python train.py --vocab_size=8192 --hidden_act="geglu" --rope_theta=10000.0 --init="normal" --init_std_o=0.00473 --init_std_up=0.0312 --max_grad_norm=0.5 --warmup_steps=566 --max_seq_len=256 --doc_mask=false --train_tokens=530400000 --max_steps=10910
MLP neurons of a small language model. Each row is named by its layer, matrix (gate and up: input weights; down: output weights) and neuron, and shows model dimensions 128-191. Each number is 50 + 10 x the weight over its row's rms, rounded and kept within 0 to 99. A neuron's up and down rows have the sign that makes its largest values positive.
After each neuron's rows, "fires on" lists the tokens most often at its 100 highest values on Wikipedia text that the model never trained on.

L18.gate334:59 45 40 69 53 56 60 52 56 67 53 76 43 46 42 36 39 73 48 50 34 60 49 58 53 51 65 42 45 65 49 64 43 46 63 58 40 45 55 56 56 36 38 51 60 53 44 62 58 41 45 24 46 41 49 62 52 43 61 42 51 49 41 42
L18.up334:44 53 34 50 50 47 49 60 60 50 69 44 49 41 48 46 52 41 65 55 69 43 54 53 59 52 50 62 61 57 61 68 51 61 61 48 56 61 63 45 52 49 47 38 43 50 57 60 47 44 55 51 33 49 58 41 42 44 41 38 41 42 44 40
L18.down334:40 43 44 62 62 57 60 44 44 49 39 68 63 60 35 63 37 43 74 59 57 53 43 44 44 43 57 41 47 44 51 35 42 50 45 53 44 82 57 40 34 51 55 66 57 55 74 37 62 44 49 29 56 47 63 53 51 68 64 58 47 51 61 58
fires on: ",", " (", " |", "\n", ";", " ·"

L2.gate954:39 46 46 49 57 56 57 52 47 55 70 39 64 54 27 64 44 44 59 41 64 37 43 45 50 42 58 51 46 57 56 43 45 62 35 53 54 41 39 53 71 52 55 57 47 41 42 70 53 57 41 61 58 61 54 58 38 51 65 50 58 66 50 49
L2.up954:44 48 41 54 36 54 41 33 42 43 51 43 61 44 52 47 46 43 59 67 35 63 53 34 65 46 69 51 54 44 46 57 40 43 39 41 39 45 56 36 45 48 58 54 37 52 54 66 56 63 54 56 54 48 52 50 50 40 50 56 52 47 46 65
L2.down954:62 54 44 41 35 51 68 49 50 43 34 56 51 49 40 56 51 68 36 43 53 57 43 60 51 69 58 58 43 35 60 40 52 59 48 61 50 50 45 66 53 60 42 34 55 52 46 43 49 40 61 43 35 43 56 42 37 44 46 50 61 47 22 59
fires on: "–", " /", "/", "^{", "old"

L7.gate504:61 39 45 47 52 41 65 62 43 55 51 59 63 61 38 70 62 49 37 41 55 58 51 54 43 41 70 50 48 51 54 64 44 59 48 55 68 48 68 57 41 63 35 56 44 44 62 44 42 69 55 42 61 59 37 42 53 50 42 51 53 70 51 38
L7.up504:48 34 67 65 47 43 45 47 54 56 55 41 61 68 37 51 65 50 51 45 66 44 59 51 43 52 55 51 44 36 64 46 56 58 41 65 53 67 59 38 52 45 29 49 49 50 47 48 43 64 47 55 69 48 38 51 52 32 53 56 71 73 46 44
L7.down504:67 53 44 52 51 38 57 57 43 66 59 53 53 48 41 50 52 50 55 48 51 44 47 46 50 41 50 58 49 56 64 65 53 48 55 48 48 45 57 44 42 54 34 55 44 48 48 46 46 57 46 61 56 47 47 49 51 43 51 56 47 51 45 57
fires on: "|", "-", ".\n\n", " ", "."

L17.gate439:67 34 51 51 57 28 57 55 32 64 40 49 51 61 55 47 53 41 40 61 40 61 44 44 47 41 50 30 46 57 37 42 64 53 44 66 60 28 51 54 65 42 56 38 29 56 52 50 42 50 62 51 54 59 50 63 27 52 57 52 46 60 71 45
L17.up439:54 57 49 22 41 50 42 54 44 43 70 54 48 35 35 61 53 40 53 43 56 39 52 38 53 50 54 42 54 54 32 40 42 43 67 70 48 58 48 31 74 53 66 21 65 51 39 46 25 52 67 49 58 58 58 38 60 58 38 43 45 37 62 52
L17.down439:49 41 56 53 49 37 56 52 57 58 42 46 45 45 39 55 59 70 44 38 68 53 65 71 41 42 45 60 29 46 48 71 37 72 62 62 51 38 62 51 52 39 58 47 57 51 46 54 31 53 48 53 36 41 42 74 49 76 60 43 53 56 48 36
fires on: " to", " not", " ", "'t", " can"

L18.gate292:58 58 29 29 55 51 51 48 59 34 45 57 44 38 57 53 71 38 65 32 53 64 54 34 36 39 57 43 52 50 42 34 63 46 40 28 32 59 50 54 46 56 45 67 60 62 62 52 63 57 40 44 49 58 48 56 31 55 57 45 48 40 55 53
L18.up292:53 63 29 51 54 48 38 41 68 44 41 59 62 34 64 39 69 62 54 40 43 57 56 43 54 43 42 45 45 50 56 32 42 29 38 45 32 33 59 53 36 36 42 64 61 53 70 60 52 61 45 60 58 60 30 59 54 55 44 51 53 50 52 45
L18.down292:47 35 68 53 56 49 41 50 38 55 43 41 54 55 55 44 43 58 66 57 69 48 30 49 58 56 62 50 56 46 46 53 62 58 51 52 46 52 54 44 45 58 56 58 49 52 49 64 35 57 47 35 37 55 60 66 51 39 41 62 58 47 44 55
fires on: " with", " in", " of", " (", " by", " for"

L13.gate14:62 50 41 69 67 50 53 38 63 46 68 59 46 59 37 42 55 45 48 52 61 43 26 47 61 59 46 55 46 55 39 44 64 52 59 54 40 57 41 53 45 40 53 51 47 45 43 81 37 49 43 65 51 53 57 52 48 72 55 40 46 36 50 42
L13.up14:37 52 32 33 55 64 46 33 49 52 48 49 43 52 51 49 67 47 54 46 68 40 46 34 63 42 51 60 69 53 52 36 35 36 40 46 50 50 55 53 27 53 41 57 78 42 40 60 42 66 41 51 58 31 60 39 53 60 67 53 53 48 50 51
L13.down14:53 56 43 61 26 42 54 57 51 40 41 46 40 56 51 43 46 58 43 39 26 45 53 56 35 57 44 67 58 47 40 73 32 62 47 34 59 51 50 37 69 51 36 46 45 10 40 33 46 53 49 32 43 57 50 55 61 51 42 65 40 48 55 58
fires on: "==", " |", "^{", " ", "-d", "N"

L8.gate146:51 37 51 42 50 67 36 53 43 50 64 54 61 45 69 36 64 55 34 35 53 51 55 46 65 48 51 55 61 44 57 61 50 46 40 50 38 54 56 24 43 43 53 41 46 61 37 60 31 50 53 39 56 46 62 56 63 44 39 23 54 34 41 61
L8.up146:40 47 71 47 51 70 41 44 64 74 32 55 46 39 52 40 32 57 48 42 46 46 50 52 57 50 36 56 43 50 62 62 43 67 36 49 45 48 51 53 78 35 49 44 35 55 49 40 61 56 54 53 58 46 35 42 52 36 39 53 71 35 52 48
L8.down146:49 41 43 41 41 53 53 43 59 44 75 53 54 37 47 62 54 48 49 45 44 41 50 51 43 45 58 45 51 71 57 32 43 49 59 57 47 58 53 34 14 51 45 55 47 45 49 56 39 44 60 32 61 50 69 50 48 45 60 50 38 44 69 46
fires on: "mar", "u", "ra", "ri", "ru"

L16.gate314:66 71 42 58 61 39 40 43 61 47 68 65 52 48 56 60 40 48 57 54 66 53 35 61 64 41 43 19 57 70 39 78 53 37 52 56 56 49 68 24 40 33 40 39 56 59 56 48 37 59 39 54 45 57 50 30 40 54 52 42 50 53 57 36
L16.up314:22 37 55 63 49 47 40 53 65 38 35 63 59 47 36 52 38 42 54 39 51 58 53 69 59 52 40 54 54 61 51 40 57 30 38 29 54 48 62 49 36 31 70 48 56 42 43 41 48 42 59 43 56 47 55 45 59 32 58 46 50 61 68 57
L16.down314:58 28 45 55 45 66 66 51 46 43 51 59 62 58 31 49 51 58 40 56 59 47 40 48 36 49 46 63 44 51 46 52 57 49 38 59 46 54 37 63 52 61 59 46 76 61 56 64 39 60 49 60 45 45 49 32 41 61 47 41 45 40 43 28
fires on: " at", " |", " W", " the", "19", " T"

L13.gate730:50 49 50 45 65 40 59 56 59 63 49 55 39 44 49 51 49 56 64 60 63 34 47 51 39 49 57 52 32 54 75 43 46 48 42 40 69 66 41 43 24 69 45 50 37 43 47 54 50 71 66 69 44 61 44 52 53 58 62 46 54 42 34 66
L13.up730:52 54 50 45 32 34 60 47 40 50 42 52 47 55 46 51 38 51 57 49 55 69 53 56 49 53 45 58 48 57 61 35 37 53 59 49 54 79 52 68 43 58 46 44 51 54 51 43 44 52 54 58 55 51 44 46 64 47 61 73 55 29 36 53
L13.down730:52 36 51 64 57 48 62 58 56 37 41 46 69 52 58 56 65 42 62 71 51 39 48 41 54 52 61 48 55 52 63 70 43 54 40 53 27 42 49 48 41 42 50 56 58 50 37 41 45 34 30 41 43 44 46 55 54 67 35 58 49 48 45 37
fires on: ".", "–", " Time", " %", " "

L2.gate772:75 23 52 49 62 37 42 60 47 55 68 49 25 50 56 56 59 47 61 46 39 56 43 48 50 67 43 62 35 38 45 52 48 53 60 45 69 60 45 46 52 51 52 54 37 55 56 43 43 41 48 47 61 54 45 51 54 51 36 52 53 67 58 69
L2.up772:45 45 54 39 48 56 58 41 43 43 62 56 55 58 42 53 38 45 60 47 44 41 45 45 44 46 47 40 51 63 43 56 45 28 57 33 60 51 60 47 41 32 54 52 46 58 48 46 35 48 43 46 41 51 55 49 41 45 53 32 56 55 54 46
L2.down772:69 56 34 54 58 56 60 41 53 41 61 58 31 34 45 62 50 51 68 60 41 60 56 29 68 69 48 35 44 34 26 60 49 60 51 46 71 61 46 60 47 51 47 52 39 52 39 57 46 60 62 51 65 53 55 43 38 56 35 70 46 69 50 58
fires on: " which", " these", " These", " tr", "pl"

L18.gate410:57 57 49 52 58 62 57 54 50 50 55 51 44 38 64 47 47 42 63 34 49 45 44 44 47 44 52 61 65 51 68 62 38 41 51 40 52 47 64 52 63 66 40 41 45 37 69 57 56 45 49 41 47 56 30 62 33 42 27 46 47 70 52 55
L18.up410:54 59 48 52 54 63 57 51 43 58 62 63 52 52 53 43 41 47 60 55 61 56 50 44 51 61 51 53 55 53 56 33 65 42 46 50 38 49 41 76 71 65 43 68 48 69 68 43 42 53 41 41 33 54 37 45 50 46 41 53 55 53 53 43
L18.down410:47 49 58 40 43 63 45 60 40 49 38 57 46 39 42 54 39 40 63 46 50 60 46 53 50 54 47 56 68 58 54 46 37 48 59 50 62 52 64 41 48 40 43 57 46 54 58 43 43 57 54 40 49 61 62 65 43 59 47 57 55 53 32 50
fires on: " and", ",", " Dec", " with"

L13.gate864:52 52 32 52 43 25 61 50 55 47 59 42 53 37 53 39 61 69 44 46 53 58 48 43 49 48 49 46 51 56 46 69 52 48 50 56 47 59 53 39 50 43 36 33 38 22 52 46 49 62 60 58 61 39 52 54 69 53 53 56 59 50 54 49
L13.up864:71 34 40 53 50 44 42 41 51 63 44 52 63 25 39 60 42 45 55 54 44 46 49 48 57 48 49 52 60 47 54 56 50 55 44 56 51 38 53 53 66 52 49 44 41 57 28 42 45 65 70 44 54 67 42 66 37 43 67 55 56 42 49 36
L13.down864:46 37 53 48 58 42 62 38 47 31 59 42 47 53 29 67 45 58 68 44 53 39 52 54 30 63 38 65 34 50 46 49 50 55 47 53 51 60 47 36 43 48 52 53 45 51 47 51 44 43 56 39 39 50 42 63 40 54 58 59 53 48 41 43
fires on: " H", " W", " Br", " Sh"

L7.gate14:53 43 55 45 62 32 57 64 58 57 56 36 59 39 66 70 73 62 32 51 60 62 42 44 28 42 42 58 60 66 55 51 56 53 42 56 55 50 52 39 42 69 32 60 58 39 57 63 40 59 33 55 57 52 46 52 48 61 51 43 47 66 39 58
L7.up14:62 47 73 61 52 45 48 52 49 44 64 55 60 33 61 54 77 55 39 50 50 62 45 62 26 46 44 55 51 60 57 60 52 55 38 44 57 51 53 51 52 70 33 41 56 50 57 42 33 56 48 45 53 52 31 53 55 62 47 53 56 64 50 76
L7.down14:53 45 49 52 57 33 50 48 47 58 55 53 47 52 57 46 57 39 58 46 50 56 46 48 47 45 50 50 47 55 56 57 50 53 47 52 51 51 60 53 49 53 44 52 50 45 57 57 44 50 49 48 50 43 45 45 50 44 48 45 54 54 53 60
fires on: " to", ".", ".\n\n"

L16.gate849:45 57 53 57 60 50 58 42 33 47 43 33 32 45 63 47 46 51 44 37 57 55 49 60 50 56 49 52 53 56 49 59 55 42 60 45 47 33 48 54 63 56 36 43 54 32 48 51 50 36 54 56 71 40 51 52 61 40 42 47 53 54 59 51
L16.up849:48 53 57 60 57 24 40 49 33 48 42 41 55 49 48 41 44 47 73 52 41 46 43 51 53 41 63 52 58 64 53 60 53 41 79 54 60 74 30 53 31 56 46 58 57 55 45 71 51 39 52 53 53 54 25 44 48 54 29 38 60 39 34 43
L16.down849:41 43 47 59 67 63 54 52 53 49 31 63 45 39 53 29 44 52 42 60 56 40 59 50 54 37 35 61 48 46 63 47 53 39 33 52 55 32 62 33 60 67 56 60 56 56 65 52 31 39 40 38 48 43 53 47 37 28 55 67 54 47 59 61
fires on: " R", " st", "S", " h"

L2.gate711:52 46 44 62 58 50 54 59 55 48 60 50 55 56 75 53 73 39 71 81 48 47 45 47 56 31 39 35 58 43 42 43 63 46 49 54 50 63 48 55 51 35 43 56 65 45 53 47 42 54 47 45 50 50 40 46 35 56 60 52 58 38 36 58
L2.up711:52 37 41 40 46 54 46 49 64 50 46 46 42 44 63 54 49 53 40 50 56 39 52 43 53 63 41 66 52 43 38 55 38 38 65 49 61 37 37 52 60 56 52 50 71 46 42 52 36 57 41 47 57 28 53 46 58 56 35 56 46 61 67 42
L2.down711:52 42 49 61 55 32 38 59 38 55 49 51 48 46 59 57 51 72 46 47 55 46 45 51 46 64 55 56 70 42 44 61 36 43 19 46 49 39 58 34 63 45 52 71 47 57 40 59 50 63 37 38 47 53 58 69 51 36 42 60 31 46 39 58
fires on: " |", " of", "anding"

L18.gate763:65 26 47 48 56 44 25 58 56 50 65 33 48 43 60 51 43 42 46 48 47 54 45 47 47 51 54 47 80 47 48 44 47 43 57 32 43 35 72 54 42 61 58 58 50 50 55 42 55 53 34 42 35 45 41 55 41 48 30 56 55 55 31 63
L18.up763:56 51 47 58 58 49 63 58 47 50 47 55 55 36 46 34 25 55 63 39 38 45 54 45 58 62 41 45 48 43 71 42 43 51 40 55 36 41 38 61 59 49 26 28 39 44 61 34 38 39 46 54 65 46 40 37 45 56 48 69 70 52 69 41
L18.down763:48 59 57 48 48 54 42 59 53 37 41 28 44 63 52 51 53 54 54 50 37 49 54 46 38 31 48 63 60 38 51 62 42 44 65 36 57 43 53 46 64 53 51 71 31 44 55 56 49 52 56 32 42 54 64 35 47 30 45 49 58 56 41 57
fires on: ",", " and", " to"

L7.gate692:58 56 41 63 66 53 59 45 45 54 37 43 51 56 39 69 64 50 53 62 46 58 46 40 44 42 64 65 43 45 63 57 44 40 56 42 69 52 58 55 45 64 45 43 44 52 65 61 59 59 65 40 44 61 46 38 60 52 66 35 58 43 61 49
L7.up692:50 57 51 57 32 55 46 35 40 61 61 57 63 61 24 41 38 60 52 42 47 56 41 47 49 39 54 32 73 52 44 50 36 39 64 36 38 42 57 64 46 35 52 45 50 51 54 59 54 28 41 60 54 50 43 49 67 43 55 64 65 50 57 45
L7.down692:58 41 65 47 65 55 60 56 52 35 42 54 65 61 29 67 41 66 51 59 59 38 36 79 46 55 58 44 45 40 68 60 51 49 57 63 39 46 41 41 58 64 48 47 56 50 70 53 58 63 52 34 36 54 51 45 43 53 45 39 48 47 45 66
fires on: "ch", " early", " end", "Early", "ay", "enz"

L7.gate949:42 40 52 53 53 48 34 47 51 46 64 63 55 40 53 53 41 48 47 32 51 69 35 48 50 58 56 27 51 61 38 70 55 48 46 54 41 42 65 48 61 57 42 63 56 45 58 52 64 40 46 46 51 56 77 47 40 59 51 46 56 67 45 54
L7.up949:24 37 38 49 43 63 41 43 60 51 37 45 66 54 54 60 41 60 36 53 36 54 39 42 56 67 62 55 45 35 46 52 47 49 55 44 53 40 45 47 46 58 67 37 52 57 60 37 71 59 51 53 57 42 44 41 39 67 33 30 42 56 37 63
L7.down949:64 46 46 33 63 67 52 53 57 43 61 65 55 50 51 60 36 50 38 52 41 56 41 56 47 30 56 38 50 47 42 47 25 46 41 58 59 42 33 46 66 43 53 38 62 54 31 54 46 51 55 49 40 58 28 46 52 57 43 52 55 47 61 51
fires on: " the", "h", " one"

L2.gate54:42 59 61 49 55 50 47 35 58 40 57 49 46 54 61 52 44 54 57 50 53 51 58 41 54 42 50 49 39 38 45 40 53 45 47 54 47 41 47 57 67 35 52 40 56 50 65 37 45 22 38 49 37 50 75 50 57 36 46 51 32 42 55 63
L2.up54:44 49 39 57 41 42 46 50 57 51 40 40 33 53 53 47 53 56 46 45 50 53 40 29 88 54 62 57 41 49 37 50 53 59 48 45 47 40 39 59 64 50 59 39 49 22 49 38 43 47 63 77 70 49 57 48 61 49 36 34 51 50 42 72
L2.down54:49 45 41 39 54 41 51 54 43 39 51 65 44 58 51 64 44 52 50 65 39 51 58 63 34 52 45 59 54 67 52 59 50 46 47 52 61 59 41 47 43 52 46 63 73 48 42 55 61 52 32 46 50 54 46 47 45 47 64 51 58 59 48 38
fires on: " the", " La"

L16.gate848:58 48 30 64 55 47 55 45 41 59 60 51 52 45 62 40 56 58 46 44 38 49 42 50 50 41 41 55 66 57 48 51 47 48 65 58 59 37 57 40 50 33 56 59 41 43 46 41 65 48 61 61 52 65 53 43 34 54 56 51 71 28 55 48
L16.up848:74 55 59 78 62 32 66 27 58 49 52 52 59 54 53 42 62 43 46 53 35 37 65 31 32 45 45 32 49 46 30 57 62 58 61 45 36 52 48 54 51 34 48 34 48 63 30 46 68 46 58 39 45 46 57 56 36 50 50 48 45 31 59 54
L16.down848:52 67 53 68 58 34 54 57 59 48 32 42 50 59 41 49 55 32 58 44 53 69 55 58 76 33 45 53 51 21 47 59 50 61 61 38 59 54 50 29 49 56 33 46 32 53 59 63 53 36 68 50 54 45 56 55 53 28 47 51 49 41 19 47
fires on: " played", " worked", " working", " play", " go", " plays"

L7.gate449:50 39 70 62 62 30 54 71 51 58 46 52 66 39 51 54 59 48 50 49 52 36 39 54 39 57 65 63 51 42 65 65 58 59 53 62 58 42 62 46 44 50 39 52 57 43 41 47 35 55 43 63 49 56 36 45 65 40 47 53 42 61 44 58
L7.up449:45 33 69 59 59 30 53 63 45 55 51 57 70 46 42 52 51 56 50 41 50 47 54 50 41 43 51 59 48 57 74 60 59 59 51 62 64 43 60 46 45 47 34 59 54 45 58 46 28 56 38 61 57 56 47 37 52 39 51 62 38 53 48 57
L7.down449:48 42 55 50 49 45 53 59 50 48 59 52 52 57 48 48 55 48 48 52 53 48 48 54 49 53 56 49 49 54 56 59 50 51 45 56 45 49 53 49 53 53 39 55 48 58 55 47 47 49 49 49 51 51 54 54 53 49 53 50 50 52 47 48
fires on: "|", ".\n\n", ".", " ", ",", " |"

L18.gate517:61 40 51 76 61 61 50 69 46 49 67 41 44 59 61 46 51 39 42 52 71 66 33 43 47 68 48 54 47 38 59 60 54 44 43 46 27 48 56 37 53 53 53 52 50 46 69 60 53 54 51 52 41 56 42 50 43 38 61 42 54 49 49 50
L18.up517:40 42 48 65 56 46 42 46 57 60 41 51 56 46 47 43 40 53 63 39 55 28 47 54 52 64 50 38 50 31 54 47 24 40 42 41 67 50 46 37 61 54 49 45 36 50 40 45 15 54 41 68 54 50 49 44 54 56 39 37 52 52 52 60
L18.down517:50 48 48 44 43 59 61 52 56 30 24 42 50 60 34 37 49 50 46 42 44 56 66 46 49 52 53 73 71 42 50 46 50 46 55 51 39 58 44 34 63 41 52 34 38 57 43 45 60 52 57 34 43 45 64 61 39 48 66 58 60 43 39 48
fires on: " and", " of", ",", " &"

L16.gate668:48 73 46 48 64 59 61 44 65 32 78 45 65 44 59 63 54 40 44 50 42 63 64 37 51 27 43 39 49 38 40 40 59 43 39 46 43 58 36 49 55 41 48 54 57 46 48 50 35 53 42 65 49 44 54 48 53 56 43 50 32 44 51 37
L16.up668:50 36 48 38 61 56 46 41 41 53 41 52 46 45 59 54 52 69 47 65 35 56 52 63 39 38 52 58 40 46 57 59 60 41 52 49 59 54 37 52 72 44 57 43 60 57 74 51 53 39 55 34 69 43 58 43 51 45 47 56 56 53 72 52
L16.down668:63 45 47 53 55 53 56 61 40 63 49 61 46 48 45 34 46 39 56 53 51 35 30 49 50 31 57 47 69 50 58 42 46 61 52 42 35 37 57 39 48 65 52 59 59 39 35 49 52 54 55 39 32 60 48 65 48 70 46 35 57 43 55 61
fires on: " |", " (", ":", "==", " Christ"

L7.gate1023:55 48 31 33 49 34 60 46 28 39 71 64 70 51 52 50 44 63 57 49 58 31 51 41 40 35 47 51 49 73 47 62 59 62 43 37 47 50 58 63 46 46 51 53 53 53 45 57 53 48 49 53 45 65 63 61 42 43 30 53 40 48 44 53
L7.up1023:51 56 41 64 50 64 57 51 44 62 55 69 50 53 49 58 67 47 62 51 44 46 60 34 44 39 61 68 71 56 56 49 50 44 44 55 46 68 48 42 51 51 71 49 37 49 49 51 37 42 41 45 51 54 63 45 49 40 31 45 41 29 51 48
L7.down1023:45 45 52 50 46 29 40 48 63 51 30 44 43 46 51 54 64 49 60 41 47 32 49 49 48 29 58 41 43 46 38 41 66 46 56 66 53 51 49 60 55 47 57 46 65 68 48 50 46 48 41 39 44 43 63 58 53 66 52 54 70 65 50 37
fires on: " to", " not", " been", " without"

L18.gate758:58 43 47 61 56 56 47 46 67 56 59 39 32 58 56 41 17 48 42 50 53 72 53 45 65 62 64 40 34 36 44 52 53 49 58 51 55 39 66 57 78 56 47 47 51 49 40 51 65 54 32 47 38 53 49 44 34 57 52 46 48 62 43 27
L18.up758:49 65 43 46 60 55 20 48 50 49 45 44 50 59 48 51 49 56 49 38 54 46 52 71 57 36 36 38 50 48 39 46 50 48 50 59 62 47 55 47 61 53 40 69 43 47 41 62 41 58 33 59 21 63 49 47 62 45 63 53 46 46 26 46
L18.down758:44 44 61 50 47 54 58 52 46 56 55 53 58 53 59 59 57 59 58 57 53 56 39 36 68 49 49 34 36 46 59 55 58 43 43 50 44 67 42 53 57 52 43 38 57 66 69 43 48 38 38 51 42 33 59 58 59 35 44 47 44 58 47 44
fires on: ",", " time", " and", ";", ":"

L9.gate862:50 53 55 45 38 36 67 67 47 49 35 64 40 55 40 61 35 39 53 53 50 39 46 49 81 41 43 55 60 34 28 40 59 40 38 56 60 47 73 45 52 48 27 56 52 48 53 52 53 46 65 53 57 33 45 43 74 38 41 35 53 46 46 45
L9.up862:37 44 49 47 55 41 77 47 41 46 43 58 39 57 58 46 42 38 64 57 52 44 43 57 41 40 54 45 53 46 57 48 62 45 54 40 49 59 42 28 65 44 58 62 53 50 45 42 57 46 40 53 44 52 49 66 58 39 44 55 47 61 33 57
L9.down862:39 54 34 45 41 54 49 46 46 38 38 61 45 44 59 49 58 42 50 52 50 60 64 54 65 45 57 50 40 56 41 55 61 46 41 49 55 37 39 43 39 49 58 40 53 33 54 56 67 53 44 65 58 66 54 42 55 61 58 45 50 37 56 63
fires on: "M", " works", " art", " vocals"

L2.gate489:70 47 34 40 40 33 49 53 41 52 57 56 42 74 67 56 60 34 58 38 54 48 49 48 46 41 59 50 61 36 56 55 41 37 44 55 63 57 49 56 50 41 49 47 49 57 52 44 66 60 46 30 50 58 49 60 43 61 42 51 41 38 43 43
L2.up489:79 47 50 49 38 49 53 48 47 52 56 43 43 48 24 45 40 46 51 65 59 34 50 39 74 55 51 23 52 47 57 59 42 48 58 66 45 53 39 61 40 47 47 44 40 43 39 46 48 38 45 40 59 60 62 36 58 48 52 53 59 29 63 63
L2.down489:18 65 66 46 44 61 38 55 58 46 42 50 32 51 52 54 57 30 44 59 58 29 48 51 49 43 52 24 56 66 37 46 54 70 41 51 41 55 61 49 63 50 42 51 65 45 53 68 40 62 30 48 43 49 43 70 56 53 71 52 59 53 54 37
fires on: " Vice", " with", "ry", "omm", "/"

L7.gate886:44 61 54 52 70 56 52 29 46 80 53 62 49 60 60 56 36 41 35 47 63 45 45 44 64 49 53 56 42 41 53 47 55 60 40 47 43 57 31 51 48 60 49 60 45 43 51 43 40 58 49 52 49 45 50 38 48 44 74 56 29 50 73 57
L7.up886:56 53 71 52 28 54 60 63 63 52 40 59 43 57 61 60 49 45 39 53 55 60 52 35 41 63 35 36 52 64 49 54 69 62 31 48 57 53 66 42 48 49 45 54 42 50 48 38 55 56 57 65 49 54 49 59 66 63 45 41 38 53 56 40
L7.down886:47 61 51 32 51 53 53 51 53 44 60 39 68 50 46 46 48 41 50 40 48 43 52 56 61 38 42 53 40 39 37 59 48 48 59 49 45 23 65 44 41 77 66 57 56 59 42 67 46 56 61 65 45 62 57 47 57 61 67 41 47 67 54 45
fires on: " \"", " number", " role", " (", "."

L17.gate562:55 41 36 42 59 60 52 53 69 48 62 44 40 52 54 50 57 33 54 56 51 39 51 41 46 25 50 58 62 55 47 58 61 58 60 21 52 51 54 56 51 45 43 62 55 49 37 65 57 37 46 54 29 59 46 64 45 57 51 51 36 56 41 56
L17.up562:55 54 44 60 30 57 61 52 50 66 51 48 35 37 42 33 78 44 43 52 50 47 51 44 55 60 37 42 67 54 52 47 53 37 40 53 43 62 42 48 59 51 49 40 44 53 52 64 56 57 57 54 65 34 70 46 51 48 45 49 32 63 47 45
L17.down562:45 20 36 52 61 44 36 53 60 55 40 62 55 53 51 39 37 44 51 53 42 55 44 43 40 39 49 34 54 42 62 45 50 55 46 28 57 40 50 50 44 50 39 59 45 55 54 44 54 45 41 54 33 42 52 54 42 51 50 62 39 43 51 55
fires on: " New", "==", ").", ".", " Em", " of"

L9.gate524:49 31 53 53 48 57 62 34 44 42 41 48 37 46 53 62 57 36 52 58 46 43 57 38 40 49 37 32 41 46 34 58 54 34 49 39 21 61 49 49 40 52 33 37 55 44 72 52 68 47 61 48 59 39 52 70 60 57 53 51 73 45 41 42
L9.up524:49 52 56 50 45 75 54 64 52 49 33 52 24 45 64 48 58 52 49 53 69 68 49 56 46 67 49 55 38 54 52 50 48 50 52 40 68 53 22 49 45 42 61 25 53 47 37 42 56 35 56 48 44 33 40 53 56 36 26 47 44 64 48 54
L9.down524:62 46 58 33 42 38 63 56 45 47 58 50 73 62 54 47 29 66 56 42 36 32 52 69 43 46 68 48 48 49 60 64 37 52 50 61 45 42 49 53 64 49 55 62 73 52 40 56 46 42 37 51 47 63 60 39 38 62 44 54 56 39 65 55
fires on: " |", " place", "}"

L2.gate825:27 38 53 54 55 39 58 62 45 54 45 48 61 57 55 60 62 44 52 45 68 54 38 49 31 59 57 62 50 43 41 25 58 41 66 67 57 41 54 42 57 47 36 58 30 43 66 43 65 68 56 45 52 42 51 47 60 41 48 46 57 61 52 64
L2.up825:57 55 46 46 38 48 30 61 46 46 33 31 60 44 41 46 54 48 49 59 39 74 64 51 55 46 70 72 71 46 60 51 48 55 54 65 42 45 54 63 51 72 52 52 65 61 50 48 48 49 57 63 58 48 36 30 59 52 80 54 68 55 53 38
L2.down825:65 50 45 45 53 50 36 57 61 49 48 62 40 49 31 49 44 37 55 37 50 36 29 57 54 51 41 35 46 52 53 70 39 34 45 31 55 62 63 46 44 61 60 42 54 47 44 45 37 39 35 49 27 41 52 62 47 54 39 43 47 47 54 36
fires on: "u", "a", "e", "ud", "ton", "ular"

L7.gate532:70 35 63 54 66 40 53 48 46 60 57 42 63 50 44 51 44 60 52 45 49 55 49 41 47 39 47 46 35 59 69 81 52 62 50 43 46 47 60 49 52 46 44 67 44 34 45 57 48 50 41 61 60 62 47 58 54 35 51 55 59 61 42 57
L7.up532:53 34 59 66 39 43 56 54 43 59 50 40 57 51 49 56 48 35 33 63 55 73 60 45 44 62 43 45 55 54 63 56 44 67 47 47 58 45 69 41 49 51 46 65 57 50 49 23 32 69 57 62 72 57 34 41 60 40 61 56 50 71 50 60
L7.down532:59 46 53 56 54 58 57 50 52 44 47 45 56 47 60 53 45 42 49 41 51 47 45 46 57 53 56 52 44 61 67 63 50 55 44 58 54 54 47 52 53 46 34 56 43 57 41 57 54 54 50 38 44 47 51 52 56 54 50 44 56 53 52 58
fires on: "|", "-", " ", ",", ".", " |"